Weights of a small GPT-style language model, trained from scratch on English Wikipedia.
Size: MLP 2560 tanh GELU, vocabulary 32768.
Architecture: LayerNorm before each block, learned positions, biases, tied embeddings, attention and MLP in parallel.
Training: a variant of Muon for these matrices, 13032 steps.
MLP neurons of a small language model. Each row is named by its layer, matrix (up: input weights) and neuron, and shows model dimensions 0-212. Each number is 500 + 40 x the weight over its row's rms, rounded and kept within 0 to 999. Numbers have three digits each.
A block is one neuron, or neurons of one layer that tend to fire together. After each block is what it responds to, as a language model described it from the Wikipedia text at the highest values.

L5.up1624:557473544461477527585467468518512503586467465442473517483467521496459558487554474462495432493537496466547460405552556485560503582532569451515525454578496568483528451574539495472563466572493460516505439514533444430494480487508482540487465487454486584522540539494537467453524489534457522474482518501531456478496481527488475547494520420482491429475528500424488453434539466498564513465506519428481525449571541529526515587557440424541470510531473521445495575548496484458544528459436478493512548532525539489549530443498556502479486497476563442507570571443526529503586482466460485536495551458489500462512586504561498510497529496512547445515537454
L5.up1897:504426437518532501544545438557455516496479502441497454561511485565557517462488523502548521573583517519518506506541501550476554467462546499506560559476514518469478502467532458531473430501477528497486510508492499478545452514428544558553504456517399483488471437458494572494462484488499506539505528568488496507502445484485512561470515492508506513445507506436574470552516447501444564520494458482479535488565504521596496506426489511475520501507489437496612484511527501574546459478478507473495482439482550490500485466531504453497477462582469494494426481465499560560521440542488545602457526557502495512492543451518543484459500469529522478433491520
Description: Word-initial letter fragments

L6.up170:485480488446464500564514493573494504468465483512535497441479398474462532445525500548511513486557515516565474484564527469474458551487458444486541502509439465466519544464498466512462499488512398454492473466431467495543524469477521512491555451548525561550508451481434540485553541443456468477464460519521474530412487473451500480499530508517519505529439515488493451465456469498432521539483500534500500527446504523523479600540543488546492548479456505508520516591546532562573504446483541469510532501546466459381537440481479548494456507471481473554487524572515449497442472529476478533513504512585519526522451422480464511454483534484487533491457531
L6.up208:549503469464451500425498503566452505534448488492501506541531508517476526455451525456486515495477486510508467489512457540454509551494479504557559489515499597515575525574456464493548531484481507575485438503516496521503442480469501470453488487472432484463500526517502574509449494502444502540426494506539441498506486577523488539567522451458505537516480531552410516526477509553475465491548489499566474434515552515423494537510471484449469489583471517508571430498603530482514492500485498587526460562503567491443545405472429493463464559524457493523478518511477550524506521500450448476493441500558536542455519580431448532489504501521462510458564551
L6.up292:500434464439485470552544519549498494587493504465517571529444465459453525523529467558547529522503498514456427496461449449545484564423529455528503500525436499470548553554510472460514549496471482497513447447505507479591498494490510520490515595556547446517467514534514505519518513431523473495535479385506512512538530471497470476527546494465542474422512529481499567508492435459428475509545526517527496514519541522531443582534465541534497476487477487446501468497497473471515520492490632528474490539504466465494507551505518491493534499450505620505410600536523438522469488452522455546533437506467514550532529454437377541510519439512558452484513466
L6.up673:524432502541487506538466514518459499508514533536481514431532578504428476514476518492470494535492465479552528513452502510493571489521562507467451433475421452529435507431428514554520511497541523501468499485520545510464506525408516406496618570514577491511516526564511482473539496539513462475435510575567485518506566467494513502559466520494520502524498541453452496473554538565498490554445506494567470501544543391577486507569558510509495519533487513466483461436506465515514525448436538466473498489501408528479465512464484378546543458509501543509525489525506477453576524490499519489563501415568568574527491547479462541521503564524476429510520481
L6.up888:449448497509450465531526451525557528548576556501468459483441485578435495494641462478497535549541508429540474556567449535491580545463500520522532471439473482511527538522514454476577483584561547486524486468536494479543548530535478445527510524558532497506531517476483484552454542531498494471542512506475476545463502463497482469487570495522540523464480541479514467499428530440426468432479517406496562455430468497513452464506519464491459547508379603566505530510488474481497550563497504480504432529531451492566504506451467414478450555508523522505467454540562431472564425518496596562465506482526501437514529527481471509568530463481513551485507434
L6.up1721:458533524551521572550515501552432516523482489582513543525537454507450548474530521516439555420467468487460467423466518478498562497497469428512418532488590461508426471485523495438488492492421535513431492448502523501508507479492562535516547474544538538529512475506528482607509482553499477491555497528480545452452483516488501468588528510523540488448368498504544448426537540487589554476537545525540522452465508544533430513522512478401556464463431522507496526532472496459543559467466457489447514569527590548477540448433493519420478518552446543491473428467516446488452498564436538473497460508594510532526478505460531516478571563528513511444452506
L6.up1883:499530510525534508565499492495523562539468445521464535431507506502509493503526500537520486501524523500448544435447536467503524532434529498515540472447478480526546457520481443520501492449453584573514497462470482565482472431471485454496589526493547548485585476448534541489528567484520507487513542496450541400496564418532444532529465543459530526469541475465520528515481530483493448481581469509515527500540514439478492611508519515525412508487512457536460494473541561499523473522440523505520489556425464446544520477470506576558546528573450487553505521497512472574420495516523522556452503496458488510503503550443453563462524506523550459487500545
L6.up2477:554500464503492497528525540432460526481471512476613495504518483470568529471503390482467512434568508552532461476506482488538526561407525494479494486504480467489517479497459497544544520590487486544499487465518495504501507497515505483554521451497491511521548458535423533484500490529467531434542539512568555441436525423440371549572554517565548555494472497461426529490540463498503510492499527413452555530540598450499466499461521452581485539554550484472462478449472547491452554522475507530482409482463493540475514484426459499527436507446526496514488503570513457483543535366501507521513443532482532597518497470493453461504584487522486463486542498
Description: Digits inside multi-digit numbers

L2.up207:463505500453507512520535456504500505415533466434544543507607570500546473465517462504486470535591515525525490466548532497547469582523478485467491493504566524623479437504487530502441551443448524480484524616563525472450536506513521559446505499519478509486531507550486514441502530474393552484496582515511452482480544478506487442373471470406514452491476481546500499473562550502495457483500563416478513499475595503466491480463428487510533499439591563471478468499476511501494566531507466492501503508513532465501541510537488494421504502464516503456489492467534518401450532507483533490522511509484513488557452499493513508511502573474479462530438496
L2.up607:461494488541471518518506514478513536417543571499474508472512476543592484587540586480458475564454459480468553488524423566500441543558456476504512499501557496519532501514505426466453448517458506508498517481463483485540479461551482496560481518464485508507492485508509520469446509484541519414553560480526552464498492540478492607503582476478568480535458426417551594543497479543517603479520459510453596498549453473585513517476484493613487497486470504529532511484473480527540505483509508470508497509542534543465520512443500547428487443433497461456506463432552500475512494467547578494464502437520495538511470455511508501471452493473548502518431503
L2.up715:461468542517465546469503515533506398547517467520477446480554568493581499517495539527523508498462450474541557447504503514511476479628474476511435487490518537523496424551460455424427511544492484458431531492490544457544490561500491549481535494538472434617478442499493566510505421408477588442510508460501590450496528454452515535497512500448564511530411495483542508529470529469467507518564496417427503519463533483554605569479461443458465504473565534476503503455451472419522491479577444501483541542523501507634531516519470463468545559528492547441451533504432528448512460503475537562469504521547519531478471554532522522578541555535535461532440480
L2.up2344:479487494546547451459572457528516522512523555460544481549565499461487528589501476463450421453456485454484486474504550453492512478456450485521500489460560501513513485569450509475516453481515438493475477505517485483446506467515478513421496508474511496503521502436527521488515537504511532537481434460405457510522462444448476602425515443524480509495555481488499545493528485512465605466552466485477488432502509401520438542552487536565451571568570535531505526394508507443491544479516498491483555558580571460541501468512490524458499492554499475463459474493503508519501427513493492513432566503487510508502468578492437526561509551544547539534484417
Description: Have/had/has and with

L6.up359:471507557459533477365520505532471470465538453512554516552453557444425534541449518525440515521469589510558522439550558425490523575454494465524535507411474549459469582496436572410498486506499499526515490481473447468505522450576471462477487606411488537465503496515447445527492471400543505442492496466538527591521483495494509483508500588505484575516519501505533529517491422499601531444506479529551500500513443566523475483473501459456571491518485500501458490453472483472467490477567564581515563544522520513511568505500528472459494545476518454526472482418491559517442556572517439488510552497540486472470495432508463462493555482481533440537407513
L6.up407:529434530504519538553577467452497535485489530437461484520442571550541530448559592485463442496552526526505445483483506503586576484463535552562534454543551436465550427522439533488571585529449587405498564533482502494520557537506472504520462517539486544575503517467424534535455557515540550546509448486523492518460520485473553532563579460553463559458433456540493514477489490520553516464519519436532526537463501475457438518484432471432493450524496499527438562528544508457519467471477542476520519466478554490465581497489525497471487456487513453467528491535508468458489487525511468522509547479541530491426543491535547489496487517499485424568508539
L6.up600:477460520520515518565462518488520471476477519538523494481505529522544525437486466458460458383507512476558519485485540473569528398526446490457578457483607515562513391475501494467518464497512471483481484481506464434495528471511454502560399514528503516539521533402433524532541466451477521539528511485417507509448445492474512547459542552473513487478476507463569575472572480437502481557454504484511553493520566476464457464508530499520517424534503516503503488408491503527430431504561537510513477539515490456542494460450535495438525451506423522493405493412552417483496470492527489554471501597502480505526556475464499512557470532523465511525603491
L6.up836:421462484461488497614499522541533443523529545488537521424519549562471505475553570469521609496504455530485529475548465518485535542504522445479558488448568500566456485428447549521445429423459570431505444478499502524528473504554475487540521511508557552478466510576486523462534466514463532526474518504469524516509490474514481529495532478522495511509516459451513479503556452563544457534524518478518492484537472511578529446477432499457429554495478445542534489426471491504520446526527456494554496504502452538440424486533486445455401495414515496474419481498464519446493539444468565473524582498486643470487501490545501445488539475529460499535464496
L6.up971:456558541552521483566520488572497461582491523498552493513546453502499483491544437466510432553460464511542558508426512516483492487502475498484562438494497525503542546462516493489507459396506576507492527432402518521512502486565462515486469516480574539502553511496481493491524487452537473526514575502505520509492549531525447565569466441492455493550529534542603488491527533485539485474500487561531527450565503491485451526499433467545543524505526493539439446544425508557602508459525556463547494464506521532452499513498460580464471503419479566467431532532487490531457530511456503555484480452464451502487495557473495489493502540539520494510446533
L6.up1290:552507539480540467518512507496506514470504499462493538444490510498538507424440560526472507519488470426481509560551503430547445448463494480492517537472523553510493441457475485545539523500511565508521446503497561491541605422500481472406479504502543491461489460461509498482497505518407579483488553407458511426493416503434489487500460483518458512528539525512464407533370524450442544556506479430557571458448463565528509500419454459502475454550464556451386552493455492522563493500494448435537542561477562533571447602523461553473440460443506556477499530471511513521458443496530473493501502492465508505477458446510532524580539534515461455528551507
L6.up1698:462523525416486561466529506530611542474437458470518486454466416510495464480540495547510475475472541479465532552456458473556491410499504530515488540488492533497514409524494512482500500481476530484541500536462549545532451532454434511587523425465600459540480538397483494444569473398504546474450485500562542469472549456445542507450487503462519431528484479507504563420534511442536468541459459452495543469475411457506610517510481569542466546515524552435463524476511537477535472519506461549543476487471417507497568538482514406473483491452537531524498536515494551516471433449390513513520501527514438434529546513445504543526499446443442465518481527
L6.up2509:430520503443437534501455442524527497472468499537508460454573518581479515463427513472531493538508432518450529511565500481446576510500477469457497521513516480527455492513462578504537496457534499471454563511485477425454485506520501545518458464505464474471452462484481440506569533511458515505446543453569417513477481474494572491561473466463514547510467491541513495578511439489544500463524530501534546437448510473496478469537509462554551486536491532589537604462536472483406495448534474457521479523500522550542454460503472554489497496477454532481496493511545553439434502480491550544445478439473465420581500512495435425499473558506517425581482470
Description: Perfect auxiliaries and table cells

L6.up375:477483553476490517489553522543536527491411445497561479515559494493422496568499507490548467485509523495482456500487495389507497531468509518524503513455459516522502600504610483556507575475505512506519489489489539561454490482548545557443460458459429545385494510530526484447509504582486554514550467446438501525511497522466473497474511513501553458504468493548465597470424500452474434556535514489569502530466543549467512492519537429545533516487446467527513525494534549510516508471500476526459436507489524516465529443492447479419489536512577447513565517486569545488513491530505504515489474519498466518509490478538564462457492447485528493498434499
L6.up448:529458565509526598529474529571528512461472452423526518533432491515537481500498478437459489544544525528574512523502472502444476522545479418526460516602517514507465554484501453530509489505512501544460524493524488566484513481526471483515525536499441581428437457493478470490455536478437534440521431504489547529492459500538420520487466564492485462475483499535478526507576445487564504508507470502476479528469463497529559529471438482484493517537465527523500540502542530520530441456471433523529440450497489488516432501526508514513546611529496530544540523538470453518483491526492531576481559519487477493499544515488568510470515498450546476507496519
L6.up1080:538414525419484481545512509544463556436461549458504516503527487511529608538524457542527463556548453495456554499482522548526551566514518510509468492518552502541517461495434463487573473553514488434476508490480497535538516487510492573542485535454485493488426530504527498475502466460561482437541552524555507493472450576550430514549536515523461580444543515491419505488509493538562507489546470489506457514551515535485417505464483477530523450517510493439511488423428533554573516476509459474504453531529554554499523434473450497540438520516549505505476563492531471554495610438552504530488463554509485541593455547452526572451470479453479491489501524
L6.up1470:468395442468403466545514411546465508492538508568528540524469482544583462457499507475462509492527473440434561519520495501488510506510475508472488481503493558515488475536485448569524485505507513518465574500506505504457513490534538535422568465428500512501453443450505473533401471520473506468496488499450570497526468434503496541572462526476534545478523426518464542509539518405538515472518565463560581583469500487537477479432448480477485511475483508573510499531476513450547470510511501499537480491533496542548492470506409493446538491537471457557463607488556502510472536514579501493508538560549534592523558572461453476477524460465512464448469463
L6.up1772:500592487471456454509520461518452503456502507504511520595498450548493509532538490506532516560450537522444472509485467499486488582500580512540522503492451485538520545501529426623493441504512541508544483492475451422449489496523478524490544477401483485406440455520555489537544584499520467494572481447520534560467496497484424494506464479464478468511442509544526538490407429469533431481537447478535516537551573588496493488540526477550547569469476512524559483456516509463505470498432487523554591518521492495463470432439521469495451563482548467421454458439523510557590495517546478510452477470508458554595510488514448489490483547555521429506455487
L6.up1863:481478558465508437471514550520565556452445524520463485533389500485431436514570550486481478492481474468540484528526474455526520570496469524479538524482458495537491565490518543500552473480508461501540492529532524545473556520543544483513507533496575601430540562502487493550469491495507530525549538471489461475539553530501506498544426510532551504588502540471507465525450457511441522478491521450453526551463515537599527507503487487535523576453494512543535449512418491471589376517475507543483479559499527519502471511421477424499557526491511548464525499477531436461479461512499561436461489512464430549565492468482497471501559489503543511511486472
L6.up1929:548544528451458490491470529549520517522483439482511561558491453516530477503547556472578420504464460528486522527487501531590523492423509481513455443530474523552458516516523439474537461536505535535443473529567434515552560530554427453378517531447570586472506537490488522465461496500492498484509513548460513503527419493495539524565507503490530503497496548485509449482469557488479444420504494504522488526527502498479520532504449521443498588502477536566507458545558491474559531442517506462589481495538526458527527546507526504545476512590545530428527476576544505508514500465562530523522449510453477501522583485499471491490473484420430477474517506
L6.up2492:481450477459419452497447569505446538481504503488516545492556461501445469488417493460562491586498521463445557465448521437559539476574497524511505491463481590426440544460490485533486497513452482477486480483511422602449531525404515488511492483456490472479478446523510526487573485500438527463427557508507506462501469558518450510521496436443509490545416474514531506597557467423414509469547627496508575504555499495551508530519417468498500509506537451491480558492488492548519524445499468532558487530540522436513539479542533545513512503563564527513525549480496464539515510499478553475521501488495523581506520490494489481459488532436509397479500508
Description: Word-initial single letters

L5.up1786:451546520534458465532472477533477471537463536420529495507539513551487457561570545517481486533475511572463443530566501545470494529505486518523492419506494565479425526490524521520487468518492530473521538499498517523491494507489563557523546488568548485516483457470447464560539464485469450525470482471501562457546511494481482492407484462472478542467500517459489456510493530549419520556590534574508483441502497521521555510544547435535462457473476439521535534467510563554529497487442466465564435505449479549476480536464477522515468472527478526481483530463455499442388457556460519511509472475493497528389506492444517562471584538494534491503554510
L5.up1934:405506558508500477520456462556519468551410515448454494409486500476504438489542492482523490499529551441448538465506489496503523439524445486490555526554442456500557506493507508475534480523459513509576494535525510515547478462462546494491496450496562481503504527503487468547524452475486439461447613500550478522506518447465498507444503481489477525508454544477405501501446492495490480506531577550558516530431400488513513495526439500550520478499505498531483537456480506553561459481523505464513544560517491460514457469481542498532457385532437547513516559551456417446439511482521549524489490472465535475505481443501421564403438488426435509529455493
Description: Forms of "have"

L6.up874:479485533499522517431462462519509487536510529521550505544474527488485500519453529577494541463569461527533541580492503548499482506534556524574481475485530603506560453436512491508522492491507466512481527537494559461397507484510591445492497521542422515461444480499514437525565569553532570470569491517526503546460514415427520516492565517468481535512547593463484572536409540488568440503425454513499518466521506535582474516503502536561476440512519500500557556509522546511522459495482450435506438484472452518442506485504511540463527542471532589519510536464516466464576519398464534523463473490461598439482489501561446564476489481457517564486438529
L6.up892:432576493455512540471564577474466504495516428582458495594432557436433507541477546519592441549439517442553503554476529520466529521521467490515437505457511569503426515483486459511543490464477430499447454523468520526547538509568521502513506438471473516487429481458468490448456485510456427552485491456456504506533490559507529504493488456534501560475539448504555494569482493521467475503458452502486461427485484544536490519522524446502473532459518473576518440520481440504481512453501513533514453530562456488502517522510520584507439465536544431546624520549499541465553554463540578459502553515556461541555472593483483490537410495526490551491477482
L6.up991:555429475526556522581441509553481508492483558508532535475492476565470414536583478523467427494542587530471480415497434474583532479469523531424500507463510560510528438518532573481486538510489470507502475492433510486465555482519448537504461437470513442505546557502514490446497546556512437491514502476462549556446487478505533466467528504504512480480517450490504532553527519454500482564553459573532542496532463522521560578507601464566464481486479430514453472563474479503460486430527527461476599468462430497453490485548475480486531489536546576522509414491539516523534485486433554460485460514481529592461561473427461507492493486489573509438527533
L6.up1635:444500517520502476496475609493493538483509466485446492481401440419476490471516463504502535511551523497528509455542496450550439499469504454516501511469482535486482499469577432543517475517410517480502486485528530457469468540563559510514567492468500442540511576443517486430465507468417470447459531460571466470463518533478487471485473469500538543601479526486496502498513515538462452531539461582483533560488492495458506492593503524460512428495552489514514483566514529515493446453455505465608461427562505441498457496490466537533556498495466534508475451471467460476469544477539545412558459543578494496565493525504503471554467500506495435560528486
L6.up2216:470438495486517416498550553505532526549423465468557543512480492584490512474542453488534532453486480564445550632472461507499487480436504511502499474470495535527608453494547491498498539500546522488539495558474538546464502482549543470565505571563500536513521475471469455478538497582460581525543595535546540515486473440514449553498521528496507500476444586543518588521418555523490413518509487503547459523509477430517512446565526478596488475499526481512502466539501499471511426570526558456501555566534478525503508476506535534524491527500528476535485529559467541518591498532460413499526482496529543540436491463490499471496583505529471523469469508
L6.up2263:476480467459535466446481426599505522535539502506522449563496503522507496476557520506498533493480525482498467448527473429505527474485507460493496515547484520514457490429395514516512534510528442488450488470464506468458531512464468470546529505485568468518559552528469530493455419532595524474535470452475410501483545533433468502532507465493529543528494516557462498456482567573522533559473468542538419470513587479548498502538534516496492495487415501519508400486538549424494533505516535436477486480543485485536547476510573479504519594532437461476511495416554537565542510495447570530520487469517510497430510475467513448586471481509519484482555485
L6.up2337:623483542521436581447548514463484540515436524483444501558478485516558520459500478513495520561524452507475446424466493479482588456535431517540469442544541544517533438412527484541503420472488524529460486492477546457460450467516509471495541456459466424514474559479499533423513480531514457514422512544506500499493494520529446501514473531529555485501516460452509480467463445567525528488508450553525496493555491544510494517501539398519567469461471466453498573544460458490435551474467468494496487455437394507512487565537509512488556472525467528500457464520532485430544519451494428505485580484479499534496531502496534507493503505452490534491465556
L6.up2522:538514465493555557583489388560525505364496552498548442515539516525544475504477519495511546444564508521447549537520503553454564459412601600567474429569424468465457432494492507527518470512497503504461491497514532553454461512497403477454506527501500545517514434501463469460471392540474518496505518517493510434495484519484462427499498462448546461530469462507488488560517452484577499514484497484491532472493532509482506523497545439505498519476465504480480517530466477511509554543461543549559491498535441503463436481453487397457512499474501518495496496442570537432519572403544482496488506533503517508453508494512533447542492471473510503463436459
Description: Name starts and paragraph breaks

L5.up48:499482512444477547477495510462514523510505537504594398507478527480431466440460490497508572496428547528451492447585447490428523520565460483462442533437567555528529447489503513486522498516501494434494527497526529489501499488468556503543462517479515503511478472478521387464531483478492501500475457523496439550455502478461581509551546418488444533453431541443517567492410493465532509529458528494474524563478547481507539497456459553477482476510496526519480576513607572525555446495530507524505538592553436561528493553447517477467530526474559535499489473541499507498448484518471479483527398529531598490413470470492428429510498527543459538493575506
L5.up527:472515456509545528466448522490518491534523502545497445555577546509511544462455486466506484481535499510506597494518459562527517530523482476518497389481581513504468420497534539486424477461492538484501488536445554460499506480463483473519507485521525558537509454535467519437470513471482547466566527511535563493465537500470483506525497444500511472463456484467538468567473546472508429487550583514577452554463464515517566529440505532530537492572535530533484507468417492530569498533508498483533511509556490493415569598454417458515492486549503495464532421570484534502437485516580503482504501486440532421557521501512458451486518585494544533583526573
Description: Blank-line paragraph break

L2.up82:535524513551441487493433540484451481520480579507502467474419463462508487505534524496568549502555512510519444509527421496535525526506467524576507552453542548426441494495464468565541497497526569507611546487517474531514517474566504555542499536493566457484516475559522533484491523455473520435495470488508499511496498469459486528493479442476458495497535490467508508546472516522427502523620521429473522503469536522573485462491493493496487493467389519524464519515488505555472471437505452526416482559547550480482438522522510504557496476479495540484518451569479578581480472480488544528480476480538479469501517452432622519498458475492483525569534569
L2.up755:462461523544491509515556584473427534506467564558473572550479556515477512513472513451556458477499574462494499474479451453507538502494502546535477508460531492484476521452539515496480539481484462518528512452431464469477485472481492430589480484481496442512494516464522462496577531520472470524390512515491533554409547459558534500435559526502432544550498529518546503560471601456465478550513533508473506524471521492497455537497550595461534513541522534452545531553598419466469513429463518487416531579521478469485507488501498482435480470429594493455467453424475485518562528529506481500511454552497563430456503513498514516482519462509508423497496516
L2.up1538:519451565554524481516538542555533474480483493538422433452499518503559449476454520415427486532466562408460514459467416473508454520482493536485567465524486514468445550504558510573476491514379468498479473451525399465457521534476484453541520429542502491511556499477532535510495560515450535422518503573507505504459492500539452521512580503530493431429467472568614507449512532531545554524438548473467510475500464522464463562500547486606496465523504461566522546540488517461518448575509500487483435485543453475528502570445478497447594518460557530478446497578493495494536414522606496485489518580495550511398430456530496508475520519441477516514450350
L2.up2129:534512474476460491473556558527478405541565513508477472437451522531545439545512491462486514536426557475488495426475549484464439540501430449538476576460472493563466465545468512475510547492382429463555569450497457502501481551484481509447497461495472533541538500536478415497512516446519497541556503544505492431426537512497536477514501493499502554497503465546507546475493522547493504483488535534465531548528474506498472527497582480475509424485461474477529522542525519542498476483516502509545493518509505528498487491500531431487593554453542551451509546501495446599547454551483559522502487563486555438507542481539452568455459560569574533566470490
Description: Paragraph-break newlines

L5.up1357:494561586476469525522508525466521522486574474530496520537552518533457534527494513519495570527556409505493493525564508446480509592505543480513492584556555462560555494454515499465484466519531475510492503562490540570450451433534516501529497529512456529473389431490528574463590488543477485502413514471412492467480456527532464557543489536469524475548525496523516515507431513502444496490482563474513549470375559517524486561457520503484484533544475498527542470494504484486462451466506581465480478541459431544561443456493458511556499428493456499513433522495472560442470458512477512492587444448548523507482515498470484535518440523516477475478496521
L5.up2058:506497486506435511458503528490456580437569505486472473523567404490482477470563534571489528553475513506528494491546528509523489512446486468495465444494472434538645477478496551462475502561495496529473504487487482467587497513458534525544490528530489489525468497515505444479568464452515512515562497523582545489474523508467467505501492461403435406565554546471474537537541475532497518507483458485570481478512452442544431460499551474439420573561494487493526465558452458477453539532436470568487509474511539554489502530465523514513502546518512496501511542538531504522526466449514446529497532530528437553513498495476522559551518503487575543486392474
Description: Final digit in numbers

L2.up671:491467495589610528425432516514525573438541546452512540533512448455540532564506468525522538520502485538447566458525511460505479570433482500519548440476598513524473428506521408508451501515474512578488497494613449519495505495518500504431524407539474523462487551517534509496537485537419525507485477500490464463474484579419494473543494516484517435498457460428490543441589538482514586460497590474496505486526496509586485507539535501475523589423475530489535472511554461499501504424515536566545554466469555479490512528523520538491516522516465524467539513515444505544458506527526500428541460491484527448495486476530453408446490448513519515489507389
L2.up1327:559541401497565446530491502562534516481525487509511487532472532487488488513440543478435507505429459500475531508462486504472501561423454505548564529509570490536515462509529446503569465439486572501476456555562481526477469552526509506469557437463546452532472518484532490579510505500522545509526447554529495501540529434466450552588539460581543566488479474512479431487551507517537424463505538418519514472471486463513539493478529478412423459504530496533547530543491512473503503501459480489494502502486411485496624511449518428484467493526513537488504528488464474575465456521481472500481537533510495437451446500533450535457501505581500521517444574
L2.up1998:498478494613520482559453499526440523467444555509461509571554541454550444506459482516515510479473505477421575463524547516508514523481430527497407477523597446526472419583462491511536544511446529525456494526546511446542499522559447498479496496501537466455448476502491446574514521415550514514455541517557602524472504468514452473505534482478497422576562546493463557450546561550494540463490494474487484478475426535466541485535579517522421498542584475506544498528517431514497544517457538527501457477490509407470517446493449471484547501530491497483505511497448508496503512501453520419521471572433507467483519492551503422445540485431489518452446448
L2.up2014:515467450506569461586421529539509413506598509446540497436510456503519461511594547447547520469467507464558533493505458491454556516450536558549458521481532463511518449542488478460481561545489576442495506535547485524544531452497499542556515480474604453548468437486488524474415536551492463547499528463453529548495529520513481502471538472511571519506429546578482505421513495500434480529508506505534531491477556561510477441531474439514470507466506477471533444541506460479445545455487457478542473492554533497531539390486516532434459460522535498528523492487503527540525479460546523497496578509457537523540402492486459523552500566465459481543474447
Description: Leading digit of numbers

L2.up595:517503457524513535432462522498512568496439461542493480441430467470479476492486493523548475537491440506497500458532470542490476509539505482483479496542401527537515481478389544508527539460548437539503554556498551534514468450505502573548487471537480464533541432490537540514515461520516513514516462565396491477453451542434483544537464506523422522461471529490502580566459521535445508540412474435464527525467567547567490500516483456556540514470477403469519524478514565520528528499447559528487514525560494483522607507491487461466420449588502495521552539541505463522503520472529541555509536438441535485501456452563427492617543495513555568442504489
L2.up608:482499474435450511556451529524552472515455449453588499529491510521500430512438485560526492556437491474488470523526446521556476557547467460514483466470518504486532472488446486517510500516489521538521510505549520447552485463523528497543525492502528505450570557487448504512501549425520576437489521483478544501429483443588448514446491491520531511498542490504475461480463526472531508481441462448426539576527522587467460533457483553550551551493442527484481501489486504483501493444486569489519529453570464493491551518565546509484513470495480470510537537547591404492524503447458499447558480511455473505569493443526573464504572468469460514547475469
L2.up1242:490447554507583498441456515481535485494505631555602505476511466473471483450502530456598522486467488430450489458539461484480503472514514476489524523513505459444462521510537498430500507522511470510479475503445489477530440451509468451447461493406499585469485446483510485480476456604556450502531470483498481569515482478539445507475462475493524477472509453425544509558511494487461516553544545376534495506526540446459503565480494596486545469558502509496538518546517517548485565462498456506533502587475489435488424498471555481481509475506580442557417504456513543469486513456544508518528475461478468492448522506529435426541555541485514548542503467
L2.up1646:483514507492500545432488586581569490479422568457548453484466470556492455554582430491554509564474446504493452494447511502494532475536537460456515481501527569471468538463496446504436502543500512482474457522601559487529452497516494505516553506494488498528487485549450421425587494550477533429514467528547478481549533463531417490466473457462507527514527529487457434443501482456470510527503496391474427456537441567487492493460487528489510457489482445522491556557506506498473554514456514515599522454509449508506450483516501589392492456505564525541526426467576547550523477506563555465488546508524547547425489422520496472483560521517509487444469463
Description: Initial letter of names